Weights of a small GPT-style language model, trained from scratch on English Wikipedia.
Training: a variant of Adam for these matrices, 209M tokens.
MLP neurons of a small language model. Each row is named by its layer, matrix (down: output weights) and neuron, and shows model dimensions 96-223. Each number is 128 + 24 x the weight over its row's rms, rounded and kept within 0 to 255. Numbers have three digits each.
After each neuron's rows, "fires before" lists the tokens most often just after its 100 highest values on Wikipedia text that the model never trained on.

L7.down82:084125152117148202156127158119132120149159102128142132156154153158148144116118113115128116129122132151086096113120134128105159141166149147096146109152115145134158119146131113100140164082106124119103108116100118113118142141120083122119091134089110131109177122152119118131110116157103154152132119082103144118159176147143108140140116139099128179172115176105137157171162157145161111123121
fires before: "ia", " States", "ep", "id", "ust", "ian"

L6.down443:092165131122113118107116137118159144086109150134130087142155124140135125114143102118126127097125130110141088108146152124157121130122139112138140144134094115170142095082110113098148136172105125152163127083127110138146081118153153145141121132129136138138125144145141173119095140150103073150097141146123110130143127116122157091107137186101141188160138206148139158128138135142110103103105
fires before: "\n", " The", " In"

L6.down214:086163144147108096144117129121116126116136161083140084129143136109128092116132102119111148100153144171156096141163139138150128134112130135132125126107166138125106128108152148135149150104113108129125089140110154133101091120115157159210151108106104138105132123166112123091143117119130111116134125154134097135106100142150123074102146141121104172067193185151154151136166139124161120138079
fires before: "==", "===", "|", "S", "A", "In"

L8.down833:124124139124102123125115113156156129137163141125118085135162135143118108123162133138115139124136121103139120137143122126136119088129113129130125144134114122124144133120130131129096101122130129148137088125138163148150095147153160153129131114101152132108143151155141147142110114124139125150161153142122136116105130111126114146071145176099104122123122255139163149129113154133125109119118
fires before: "==", "===", "The", "In", "H", "A"

L11.down142:120128124133126144159131141159138135157124081157135135149123056124116141146125116150095092143093111113147096103157089094112114098086126115071140089115099105121114169134103160153159136105167146106149110159122106135093167146107110143165163127101125085124161125121096130124094119163095148133143103117137141103152154119104087154155116148145130130125131150098117107118161112097150108140134
fires before: "\n", " to", "m"

L6.down886:156150090125093194085132146127102108111102112103155134067122102118133133122104154128103114096146139105129128126117113098098106152137142122114138086117139187133164133132148135100144103131106121115129146132139119126153087121145147097169138123135139126118163146132085113162148154105104128095124153114148179101127117161165111126119151156108126093138165161112107110126116139104119151105153
fires before: "er", "ers", "ing", "ic", "ial"

L11.down740:170125133107164148106059139132121119092128115113101148121139123100156072121128119100119129131132128128156087097125122108101116152147111161141154132119111146114141154136131121130085119150170115109130170182122083157185158137149161073119163131123088128126132124121088123097150119128132176133152131105102072129136141114177111110083098109157140085131120180130104147132126139158138119134139
fires before: " to", " as", "ing", "ed"

L9.down886:092084103087167128151139126097100135141164155177106098119090089106136129191105163128112125092116119125143134143090133120130155113076095127138132129151140136118158120128188121150134132097124097122145138142123118140137069095090111128135142121161131145114099089101152115123124128088195138135139121125150120154119115152119165117112131134133178141167158098132138116134116122092173120135164
fires before: " |", ")", "C", " (", ");", " and"

L7.down729:129116141105138173098117112149153120126093168126072115135144093173113150132092126147082102115143141152111175151155071143075143151126164122142143118108133153131118169159096123129070103142115113117155116126136126148123118173150135146160134124131106142161114177117127150130095204113123127092136111167113139132157118126124118101107161136100159085116146118112158122176156149071154074144141
fires before: ",", "."

L4.down240:139145091156146124098150137127131104092126171144148091119107135125101133178145092089129065146109110110171173097119130120055137136168156135141107136109112156170119154116153080119136133165157104154108149121083133116133163176106138127142148109096133147120105110104139157145068127142108128129088164122117111114137119130167135134145089101101124170121090136083156142114111162131123149083159
fires before: " |", "–", "t", "ol", "ver"

L6.down286:122127114128137106155135127103164107148137128088132120148132115121147119131136095086164107123143135152130104124119094177152136137138114159121118113115121127164132109075126155141090156176143171106130144109119100089135100104165152123122158107112107148140092141149142128128215170135144102114145110115142102152120151133155147104135143106109134112121199093110150136097097155100099137155078
fires before: "\n"

L6.down610:142098105107111122159140113138122123143105134127138103150120087108127142177114143096108110112179138077108175141107186088119105161136146137154143136118128122115139122141107137130126127120152101084112161129147092119133170105107150154127103128092138126141146141099090111121176112136105120160109133123106112131135126155095130129135100206123139112143128244111099100123124108109136159151125
fires before: "ant", "ment", "ently", "ain", "y", "in"

L9.down825:139145156114139144124100122104141144108142102103128120137125126132145147172123117119148157137111125133093113118127152103127118159118138130107163153157171128112119125127172145156132102106118112117117175129176088156121125123151088172144118151176094120135153135119087125097144139153140154116069156135144127129116145149105109152136089145121123157146153081069118089134109100121136187180152
fires before: "ess", " ", " (", ")", "ed"

L12.down222:147098135134148141120127176188081146130135142148092180170101149129164103144141123133146092122134140146121121172117133101105105116170134121121145094152141118123142110113130089125111157123153073122090146125163120131077111084110128103179131160103137130151121106139120135090118130120149111143126140121152117147169143151093163128128113145105101082126117093174129104115150089126099116191137
fires before: " |", "–", "ice", " ("

L12.down894:105115186127132126143142111131142114083130166117124120108146141139140112116142123133127138138163116217123122120092127135157121131095128126088121137112109133119085112100131132117109143152121118127121108109092125118190117048133133136112161098159109135114118110119129145142065163146173132116108157117130138116100150162133148123104159102150150151121204061119151138145130148114093155097095
fires before: "==", "===", "In", "The", "-", "A"

L12.down710:129127132142148104117091131149122095117164113113170158166164119119134120140150103139098146138146128115137125110132148113145133091136174098131147130164114123119136156121176141144146121106099181149114099141128125133144144084103146147120130151141145097137116125100124139085111143120154152155108145175157121113124121113094149158114134099145182098139120156118151170129095070168179122102096
fires before: ":", "ing", "s", "%", "in", " was"

L6.down233:144167104076160120071109134138136154147136132137130129164166122124111131126163142152142112141147194159088149150144110097085114137135137138116087131190113146123133114120108171117167155108135118132123136128106117072127193194138113141138085151138138118104148150150101121126130107132086134138191148101137144092121113142120154103139114116097122144143128164190095114118108176102123147158111
fires before: "al", "man", "ian", "ia", "w", "i"

L4.down474:125147099126135111113120116163131097120141142192123104120146111089140143113144137140110128167120104157103168102116086139162090086151143113124089113097105127157138130119112116144131157119156092150145079107091132113108175128141158128161143126119121141093156106144123127096125136106146129125127141143141144158148124105135127169131097140118159143126134125123149157067131135095192114176151
fires before: "ced", "N", "ome", "P", "S", "s"

L9.down112:107108143124137124174100107143112080147104133110119139138185149127108126142152155086144127132103147158151118146091140099091083103140114146125119134131087143115141126086105105120110121069134153123147095147129126120120115139147097149140100084154122132143086139110127163122130143186120185132135150120141079181118096151067146143164107146150142150090102099190118137103146080115115144123127
fires before: "s", "2", "p", ":", "h"

L9.down324:154107129138092093147113169130174152164171111134133122124073150128151133105118173128128142132102147087108114146140155139148106137164120134163095136117122155148129105111134086118101153123144113137144104103130111100137146155150126123129126129133130125158097185158109137108139138140143145113089110089140125120112141084138081047146133134110141185138046182132109114106135149097140135136110
fires before: " |", "er", " –", "ist", "("

L8.down531:103185106168129126074120114127078146175139123162120100148134146091093088132126125153164090178169072116112124158155097122126179155142124114120118110143105158126095129148118148121100114140140148123125129110142088126138088208079135135095164133140102114145157117132130123097132114140115119139120151078132153124120143157104127133159155146117096127129159153139124183124087085080160135173139
fires before: "te", " to", "e", "ions", "p"

L7.down857:139173176120159112142122128133144156116127133211100135101151114141149150119108083124110145098154147087126144112164055070134138130118119117134119150114126122120168090094130152115123152112132060146128134099117078133137114117139120120174143125150111124104125129160138136123141134144117136093136153119142125077149102129108153117142131090110145143133120148140099103094103167133130123147123
fires before: ",", ".", " in"

L2.down464:102143147134173126107112095123122119133176126162132177131138104146122143116124140109119117095082133096110134097105151121125117163173167134132153127110079090140124090109118137133095107144119108148144127107151125131142098136155113168151109129131123127097145127157118139127131148128117096104122049140135109160114095138103162096166150147131143139152124129125112164141126150064136159172099
fires before: "ed", "ing", "ion", " to", "ural", " with"

L4.down499:116109174102134084110136125163054118129148165128113135130107126143159129153156150123135115129155125133112157145180171108159141164099141146127153078121129117166125109106151143152149134126186128098147158120120087108131179128138097107133124075131067142125072107158139121164114119102120083092170091111150124140122147126095131117121081114144126090138119124131167135123141124113137165124090
fires before: "S", "t", "ress", " with", "and"

L4.down763:114147114123138127120158144094122166123106203098111112156148143124111104113152132128148217137089074147113076107104126126140111116113146120111145119123155137098096114161118158096125139121110138113118092091140123120080104095113117167131135149132139102134185146092157120147134139130175121114078137143158165128103121141117116067126123100138112115140187114163117127153121102129133135133111
fires before: "\n", " a", " play", " played"

L6.down794:111120116141117126080166106140133101157085124086104094156131116111142118134126133124121153120136132133073110103117153084142148109165130160127155134151094150155122143101139157134155107143105136146154145133139099129132128098170113124133161126094135132147158127062116113064133161108162116107128121148144165154155160143139146124121119089098121109087188106145127122162108130186141125120158
fires before: " was", " is", " has", "'s", " also", "."

L7.down842:141150142123104136118090097155118117135141136158092094148153127109143105114143123105118140116115143104139103117114131116128122109131130117131121125110110115119140112091101169156082100129098099146132124110139156144150109137170136169186144097146126136103132156154142159132129143146145121113122131132161126115111153108140112128024117180100133149115178255127142152153131147134145118114099
fires before: "==", "In", "===", "The", "S", "H"

L9.down174:138151114126128095131068171092175115135071127138143121138134153134160127115153138122158128107144122129169150133145149133066126122126125096082162137133128104120118146093144124113164088127142103155111172149131144131112117131108083138148090146155124131117126150132101108097074133113159163099102111134125108107098134137159089144117150103151125126135159175157137138142177139133080143140073
fires before: "end", "|---", "|", "|---|---", "s", "ent"

L11.down145:098146083131142131105099112139136132136174152133125178157147109117113136089136113115176108146151087140117105130126108126106127183164121157155139135116149133110160131118093131098119142150108127139126100132117139110121104179108105141150149112092171157131119129158106108118148160092087119128075111138142136098133097125089112179122129149108107095106149138131155072113104088102104121090115
fires before: " |", "ag", "ge", "u", ":", "ite"

L12.down267:156116121122100146149123110135151141137147115124142121148113110110112107113105144165118142113127121146146100137121134106088121184141147151109103163150126153184144165125154148110108148133125137148123131099146122097133139121131160134136122096105118160139143149107115130146118137130132125133138145090146147099048172168168136109097125163098121139136157177124113158144121130120152110157120
fires before: "0", "1", "3", "9", "6", "4"

L4.down811:145130122080103108140127083133100129114111208115121126163154138128116088174130114095126098141142149139161141119121150133139098139102092137122126102148131077116125118152164139133111138147157159120112101119129090123141144107095170127155121108138142078149063118139125122146107126136118095101166150106130119158135156132091122116117110096139172100158149086165156159160134122145143157132145
fires before: "S", "t", "ural", "ra", "ure", "and"

L7.down722:144129115122142114101092135137133120107103102104142137141090064098129122152114177114113128147150124132093122138167113164138108104117120134105106124139141113117130113129149123126130168106097146102133156120113130102117148144131131130111132107119149137158129131141127158127150132128094164116106110111073101079125139164116112127103131135107128120110119154150114164170143182120104168131129
fires before: "cc", "ut", "ch", "pp", "ld"

L8.down569:120131121138156125147159130092102120143105127111123128116146146116111159132093106137148081127135174129145115133091131096142110130123169116099125159115150114105158135167078147116073083123103128161117100126124104136105128140128152130158109135166116080126145127120150123098137116146148135111110134141144174142117086116120115112122153120097172126115108079135109142177093132136107123156145
fires before: "t", "-", "or", "age", " Ad"

L11.down273:127076099128146126107199096116134147167154117111130098151170155123172156162093124121091121118126132111162135125146119085146132111182138159109134104104098139116113122138114165155112110094139136132167089060124102096109122143146151129117097139083156127123136156168143125109158106080111141138094167126101158138142135115095105135123160150148117140138034182127111164129149126122105136111142
fires before: "oci", "s", " /", "ist", "b", " |"

L13.down119:115137121122138094140137151132085150109105124141085132135089125149127155137124147133135127111131101125120128114130124155135090098127156102136131120144151102120131116126117143122125134128138122113104149113112171112127131201158120156125120128116145151142098133150132167111173128142102148106106094138171113176226135113116176164200091120134101135186081105134089132118119116116125114152176
fires before: " |", ",", "|", "ed", " 3", " 14"

L2.down2:098135090132141098170119161139137160124148115181121122123146172142159145145133157122109118075102149118149127130109069117148114119128105081098139101161154138143107142124165126156098148162109128112141159125103096167145115086116153118100149121122131115123133167151103064133132134115097129127158102118136118175163112134136102137109118157176138122083154087093141175124101130154109127178097
fires before: "\n", " T", "er"

L11.down746:118156146128161135156138133116149140135084158168121117172089116114124141130170113158134126138104115130134094130095135138126181135104153105124127107170117101145159141134164133134099120149072133103138130148141144103134116131117133140130141126091091106077130114096104092126111128137143109149111139114119128128149130126136109117112140142092136139136137116099126117080135108107136180157120
fires before: " |", "el", "i", "a", "ina"

L5.down352:078177118134111189085122127178131104147143125122129149134154132112168134143138107086118107112096122154096110120141140146089162127133134135127133126156118132117104116132096150165112105112137114151130140111132137107133110127159095160117132152133163123065139124135162143106127143113138122138076106161110125144114122122125120121058088174095136146151142247128105174165159133137127089101152
fires before: "==", "===", "H", "In", "A", "The"

L6.down863:091114157141121105143110135119150133111087150122134096121162139132096131079142121137118147125127102203138101139123105139140146110149118099108108158095123127116121103131118153115146148149094146122145071118103147107145083100107119148127130077116105146119151113127136152152088139127143085144109160146144137107095129167150113091105118136159125156093176102144159149156126126142126130129092
fires before: "=", "===", "==", "-", "In", "P"

L13.down96:166116113156109111171065128091151122122159110152142116161149117085133109085110122145139153124125110170120136125151141117126121130109141107126173148129133142102139119113164146130129127143117139088135111184130077137124153113129143105164081062138112115123121172109109098177140132147153113162119194118100098098115148133112088094116138097095143133097138140127095140142123151098103176120129
fires before: " a", ":", " an", "al", " |"

L7.down536:097116153118150092125148132099128125113143132187132139116114112109149140127147113126124140130134110147153129070165161147129131140132128121144161152167141114111143118135132133163103164125089120147145133131136141140140135125159133105161136146101143147132128126176092111081085117076130101116078115094072113143154121119113139098050149150080144131144171170146122105177136127167096101132146
fires before: "-", "\n", "ing", "m"

L6.down310:168114149138104117132123139181132136144113120155148112103133142139129111129130111120135082128129125137109108078148149156122118138170102136136120107137122113168163131139084115145105131158120128145117180125151116107130141148144098089131153172108152152140125140124130141140156144125122116153111112101114102048084118144127127131082110168087149145126117227146171149129110161123155136151123
fires before: "-", "\n", " |", " med"

L7.down140:090154112141138142153143131092140096126118121131113106195167123106093114140109175167126134158139161082116138135084125142115111121107102119136157051145146111071198133115111129124155078117113109129108097150138141140112105145148127136130130120147184094133123150098064139075112134104102141142131107105116139149152119119154117110152101124153142129151138158119176111071103110125104137164151
fires before: "al", "am", "y", "er", "ied", "io"

L11.down588:145121134122176115122138068187127093168142149090151111141183162113139104115144078124110148108128109149106132114073172101127115121126127118139102102097187120131129134139125118100127136092125127129134135141104153169132128162144095124129104113147126148148111135150160142134099153172096145154088122129095168115091118138170166129077086139130104156150144159097127109146151117118134153103152
fires before: "ed", "pt", "ing", "and"

L8.down789:141139151173108149115108101080130139164142151122082107154091147112162131120124139111155141118112083060107126128128180120121160151162119132139136105117148050095119120137124116173091101115120171110089134104141173099119118116133135098166171123126162147093137120134098135128149098163136145076171120112103102122112090133135171151174123125135135109095147168152143153116106124121112166120137
fires before: "es", "ed", "ing", "y", "e", "ment"

L13.down493:133105134119138156125106116141103113131113110177065152088128164122153162072128131158109122123100134124158136124145116145143134121109094157123123200122137159087141140126078139161108124084149082141138135159117146113124177125166146113116132143107138145086114120160150110148133147088137172132152127121109117141134129142084158116091112106138120133112138181124113105141168095115119116116125
fires before: "ing", "ed", "s", "um", "l", "e"

L8.down405:090111119133112119142111133138139123130136140116134109116176144130113117124143128133126161139118105030137104136117114153146150118137131095117125137155143125140121121135123134125113125116112157123138093120148143116146103161124178165147113117117109130124125122124141176136124113125116106116134148144112141116104138122113122135085136141121121135113104255167142158122125156139109108112116
fires before: "==", "\n", "The", "In", "A", "==="

L2.down853:166154143097129129154115110120133157128152155098162095116130113131104112104138113137093146126121126133115117140135145130118140119182114169173187172164110082137143165148133129111181085141152154134121142133135101128153089109167104101125135114135165102120104124186121143095099141142116139155163106127132112125175094121110174153126091132151105122130161120080119118158136115131175127136110
fires before: "ing", "s", "ch", "er", "l"

L7.down327:158135104184131115109125123152124121200075096176154126124163177158133121101134107138149122113114151154124117121113168136173143119107107162093111140136126132118141136141125121122131116127094164098122141141127119162136185134090140116150136126122119097142110117090145113133133096148167099161126098143099147118144121131096172142132143128119127086133102133138152104148110110162146140138124
fires before: "%", " m", " |", " (", ")"

L5.down740:051150149109123125122115131147149145123155143096145133098153100137132115114145121113141148109127114183099097118122082150129138112132104100125094130107141110154145121131114160131159158145093130143148103135101143117136073120154106135153136105137093157110127120172129167110102118095136107112135117131133090133066126174150114105089154137136131147104224143148167159146082133151121116155087
fires before: "===", "==", "|", "=", "|---", "mp"

L12.down96:122126123107159112109172140065141130142096089115135144126107120150128149074135157103133122154166117154114122114142144104177101157115123095144176138124153126110140125119119152129078091150083160163122091167152114122112122119146166142116097121093121135143156136154152103154098130064154141158114131098135105130145127134133141138134120155151157084137170094095202135115114117115072131132117
fires before: " |", ":", " /", "man", "s"

L13.down338:140118107132127175119120107111115129119134078146124133120140068161180147173104139111156125144159123156075144092151109173108153155119106118134125133182119143185095127132155162137118172183105157068153140140130081108123132169146080094143161119104153131135115167110107134139145176100115112145107143126134140131107171140099104136079137134069144149158121142099122155164145154120144139163124
fires before: "ial", "us", "eral", "er", "iet", "ance"

L11.down396:150108162081133126125149122086137130148092156127103168135128133130123114151093105106103066130163140166142145139137166139109087144147132139112103100091147129138176152170118128089109114157110155156137117132100159170136125102069145126141088120121135074156158134094102158145120109117099176117153113120140161125149141156159136096124088139090146139173202110118136102108127128102118132143131
fires before: "y", "ied", "ain", "ory", "ing", "ign"

L12.down535:101099111096148118114107103118164114086160132124149131127130109154118123162113080090121148129131135149091136133155152105090103094155127170115132138137116119116134092127131163148109093149106149102085127130120116133124111149152135106153154165158129105128142162123116118147089096128116118131132172144141072145125132115140072148155136117099088138128112193156100115172136139138131100138129
fires before: ":", " –", " |", " ", " V"

L7.down307:120137136155114116121111132103099137131124157169157104127076117101144112136123157137141104138107154126100114115145123124158167147132086146109109135155149155106190143155138123124140114111088131088104150092139131105127149183109151118098184116072130097139126111108172116133115108131117145176132124133102132148134103095125104081139089096122119144198069104125149138137129161129131119149147
fires before: " |", "ion", "ing", "a", "in"

L2.down340:151115114159124143115129121163136105139119109114119138138102159146140124091159101144111090109122106178088134075129120131103118137152140156130083137160122116191115130138090135158110109187121131110164118127128175102113134107157097103127166108115165141115119151076194125153181149165170132119132125100130098074084105131124146136150164122144121133148145120126195163155151136113143126127152
fires before: "\n", " |", "od", " ("

L11.down777:128150138130122126131108122112140091138112110107134122138097141091144110087111108122109060112107133072127156148103142152104128140169125136086133144149131125125116101144163141154140104124127132103101168105149114137144141158130138154138153097148139164114158137165119081096090120103156132098141140150143127082161121109109165135091160168126147141151109185146105098098134143148122137130150
fires before: "ed", "es", "ing", "W", "ies"

L6.down13:084095117103148146114142191109084071141114090158166096143124111100121145133080080152123120114101148129116111140090104120114128136125106149130113161140136084116118177117148172103118176136140129169135124161159158167172127131139123141125154146121102128122091121138126126108133164094132140128091118116152145115126122151131157130165155120166127147118151106173153131118166100119107132121097
fires before: " (", "g", " 3", " 4", "^{"

L5.down365:142107165105150130103105152146128118118097125145084194098162113112108106150099140154081129104164149131084145112134119111122140141130145127127127132083084109098112111111113137143082137161121127091092121104148081103162094136116114115145128114138116120116147128100160113090149172130136110148175195143141143115140097134138128126131143141161154093119148098098114114131160159054124133133145
fires before: ",", "==", " of", " and", " in", " =="

L6.down468:079114166131107109144113129116131137101110163100139091123163124126099129079119133138099163125140122167137103148109124130139139117101130120102117155102132125132102110107096163122138136147086145114131065129100141131159072081119155158132130077146087130126145117134136128142094147139147096136120147149140150127101128155143127105121141115152136152084187061152155152134126123137122125112123
fires before: "=", "===", "==", "-", "P"

L12.down14:138059132122141163092141094186147120159151139134124160191120112119170150116118117111139132152137171115127093138119091136166102106130126139162122115160129091078173123123170156133166106127150079129102114150107104144117152117156132105124140114099132129143128114094114116118148149135158161125160114116137160053103172090109133119106120094117116125122121102115134140117117145113166123163110
fires before: "ing", "ed", "y", "ation", "er", "ers"

L8.down466:117100130157085108123123110126112123142146173145169123084131082108133143187114117110111166139083121117102144114115099101107106182157134146106126135152144125146097127139149142145137119139123125126084130139100128151105111161121110110116148088177141107055155106114117106113105118159146083122145175083079093123099121116130110156123162099131114146124118155154135111116126141110137144135132
fires before: "te", "ed", " to", "able", "es", "ect"

L9.down831:177090108087128156113112136136122104114147136106171119154095163102146138119145139136156145125111129166146143134105154115151141109108131135130153142155128122104141163130157095142127116104095098135137142107155121147121078112146134158128075092135123125146122130127123138147129115103156145157113112187113102106105119165120098117090138152099102152134150153145117101186130127148070140153079
fires before: "8", "7", "3", "9", "5"

L6.down551:122119130114118133132112127131152117149147136148114126145185116149121135136150138127122123108139107053127087119124113151138139122140133111119119137145128126145155102100102156148111132143118122136128116105175123127144104151135156138127112116107153116135129140161162140118140128101126096145135135142118129127120113135125102137090126185108158144111106255178147167124125138146107111118087
fires before: "\n", " In", " The", " H", " He"

L9.down219:160136135094108155134137134095151107131164152128124083113083105104111113109163148103134103118169111148116144120118135133114140152210150174133142152131122148130099159112138118147114071135120121135155143114140119124099138115166104093186179132140132133077114120132127110181134136127137116145113161143148051125103128131142111089099092116125116127134157147109155075096120173077144133102098
fires before: ")", " |", ":", " that", "ing", "–"

L8.down376:119075127182100146131127151118164132121139123151162123124116135117119124125149161066157158162094128144112090111165087148127123155098110151165158124146139083156121137139163143168139145096107104121118154096111081131128166133132146089125149119129173159132108104127142100124117130120105111129140119087159089145116134150109128122115149116132173086145127155155143150153079147165141129113126
fires before: "ed", "e", "l", "es", "lish"

L13.down409:092157111124170148099143143125140101122127117163124106149127090123156118128123144112137152130146141152105157080123123108094127130106146134139167152105114142115115105141148152174126108126148112140114112137118122109138148125176146131179092118187100136132109094187093110146088126131137121128119113136146149124146104158105145133066157152128152163124150191142105135155132097061130119156131
fires before: "0", "5", "4", "C", "6", "1"

L11.down705:132128118114101098117134111093134134150112158140153124119105100124113104090142122114120141138128141107125114141150154139123116098140076094122131155108140085147138097101151131135149094103175160100133149120096072099128152128115196109134123169087120131153111096119125107150073109113126154096148134160170115117144141093129145123144122081138145130130138106140158102102112114203149121152108
fires before: "ial", "es", "er", "le", "al"

L12.down847:122123158143173126103150115166109156152117128099146167120100143180114144129116088118117061127135134111084108174133117119101134102170099113095114134145160079143149112153097127090111124137156146091102132136126138135100136148150080153107151199146118145101129140133142115109130136165095165163107103136145161105108097112096151111164158146097122141168147102095127094102157122139150113116112
fires before: "\n", "-", "at", "m", "s"

L6.down404:155111106102120130120091089162135150139111119113175148130147153126135087128153173130091118146085123162093124103113175117102118125132097132073180124157143118101129113177141120117132109155125129147158092118155159107131112136113130126155182124140111116114143135099151160144121164094158129149137175151157123123079114117133109143119137103157111167138124105135114122152152118153123146127157
fires before: "\n", " and"

L7.down361:179117087117114168164151125154126135148127096144151163168089114077149141093114141159124105101159122090109130149126137122152152134120173147121160157130103147111152174094155120096108080125075106158150126149115134118119151095111121163155115148135115105127094122135113098129124156108148122129083116118143112044144164124111126125134126150120139142167096128118127107159153102122164120102141
fires before: "ing", "m", "ed", "in", "ural", "p"

L12.down513:120140138112183148139148129126176141068128087127158126115121065116141144167160138121093138186124140149122137133121123129126116145106110170112155126101116159167122144104131106061121091144143109129132105154130118084104119140106099141121172115130104112102108116136119109127081127160147105126157122100132113168097088179137121138124162139142130103145134196099135114169152092119158130153170
fires before: " |", ":", "),"

L7.down387:101121111116111141096139143135134130136059128128125161143166136135140149070132125120129143121108114153157141130148124167119124133154094079128083138126131103120106090081134165138135112128125118131156119162100117113126110134094120134126124128134117141116204096138133149168092159118148146134127080106132097096120138144122162117143092179102108161151149152178157095114105143159126082150119
fires before: "===", "==", "ol", "=", "In"

L13.down323:091091159116132155163166105142109174129155106125121122146114117175112154110117126124092169125138146146046129136135063139098125140133132138120132089117100125115098122146170165134113077121133137130122181170108151099145128146099077094126147105117131141123110135148107131092128170130140120107148107141145128127130105121126149122144135122133067124140149077133118120086171136131134148124172
fires before: ",", "2", "ed", "ory", "5"

L12.down829:110117103135136186121115151097093168165068101149132137103126092132146143141111098142131109140114160121112138139141138125126131136079132159154130114157093123089128120125153109107129156120148135129138078109146122100113148128116112101150146138167129105102116165147090142139124099107147152124156158113130142136100108141105098136115129165118096102127167186101100105149125121121145163133094
fires before: ":", " |", "ion", "–"

L7.down323:122114107119108106079118091127116141128110131144145087135112129138110116122139209139124118125135149109123103149127151106128127109101122140106107142122139134140085149111146145140105108135084106124124127120122154110112140139144116151127149127130131147096095116146138129128151123135168143132131130116158116133120115094139097124061089193162137094140163255138133150130143129138162157115112
fires before: "==", "The", "A", "In", "===", "C"

L12.down297:141111136185134174124107103140131132140164133135177092138133125150160138097089114153158115180106100134117118151130110146127142110102138113145089133131126115112126115113139125144127156120133131129114129106138095105160090144090170084175150127149135118111155146099125113143105127102147175095157161121138106171134145123159136100125139100107125134132101102127101118171175126125139113211180
fires before: "es", "in", "ed", "e", "ing", "ition"

L4.down236:134160099105164171104088138111119109133121135114134138126150087085156104161121146159099102121132138094170153126102141118095110157151159116144182147091125150107127127096118109155123098153115142121126113170156087111134148139127094158124104093096164193110145099139099132146105117129134121110104127138122144127114125116141131111146133174125121113145122144092142122118142130072122150120134
fires before: " |", ",", ".", " to", " and", "–"

L4.down379:111115108152167121133161128149146150185146134111121111142120099146150125128107134145149114105100130208081162142100164102072132120155169135126120119100152146143144130113119126150080112127093142106080136164116131127156133125122110097136131147156141145139099131109111138124133129109166123128153122115153163141125131182140117143092125111156117104127164167146150130108123091064142137091114
fires before: "6", "0", "7", "00", "8", "4"

L9.down53:153098109158156164116117142128132159137071086123140109127155135130122097154129144109172087163155170154098159130133155073154125134103145137138141140141172153132162159133137139118108114165156116096140153160102105146107102079133097149178149137130099120135103127102134142121145102113152128101140113091128166138166145150113142084116123129111099106124123090133157149114128139125139167158138
fires before: " |", ".", "\n", "–"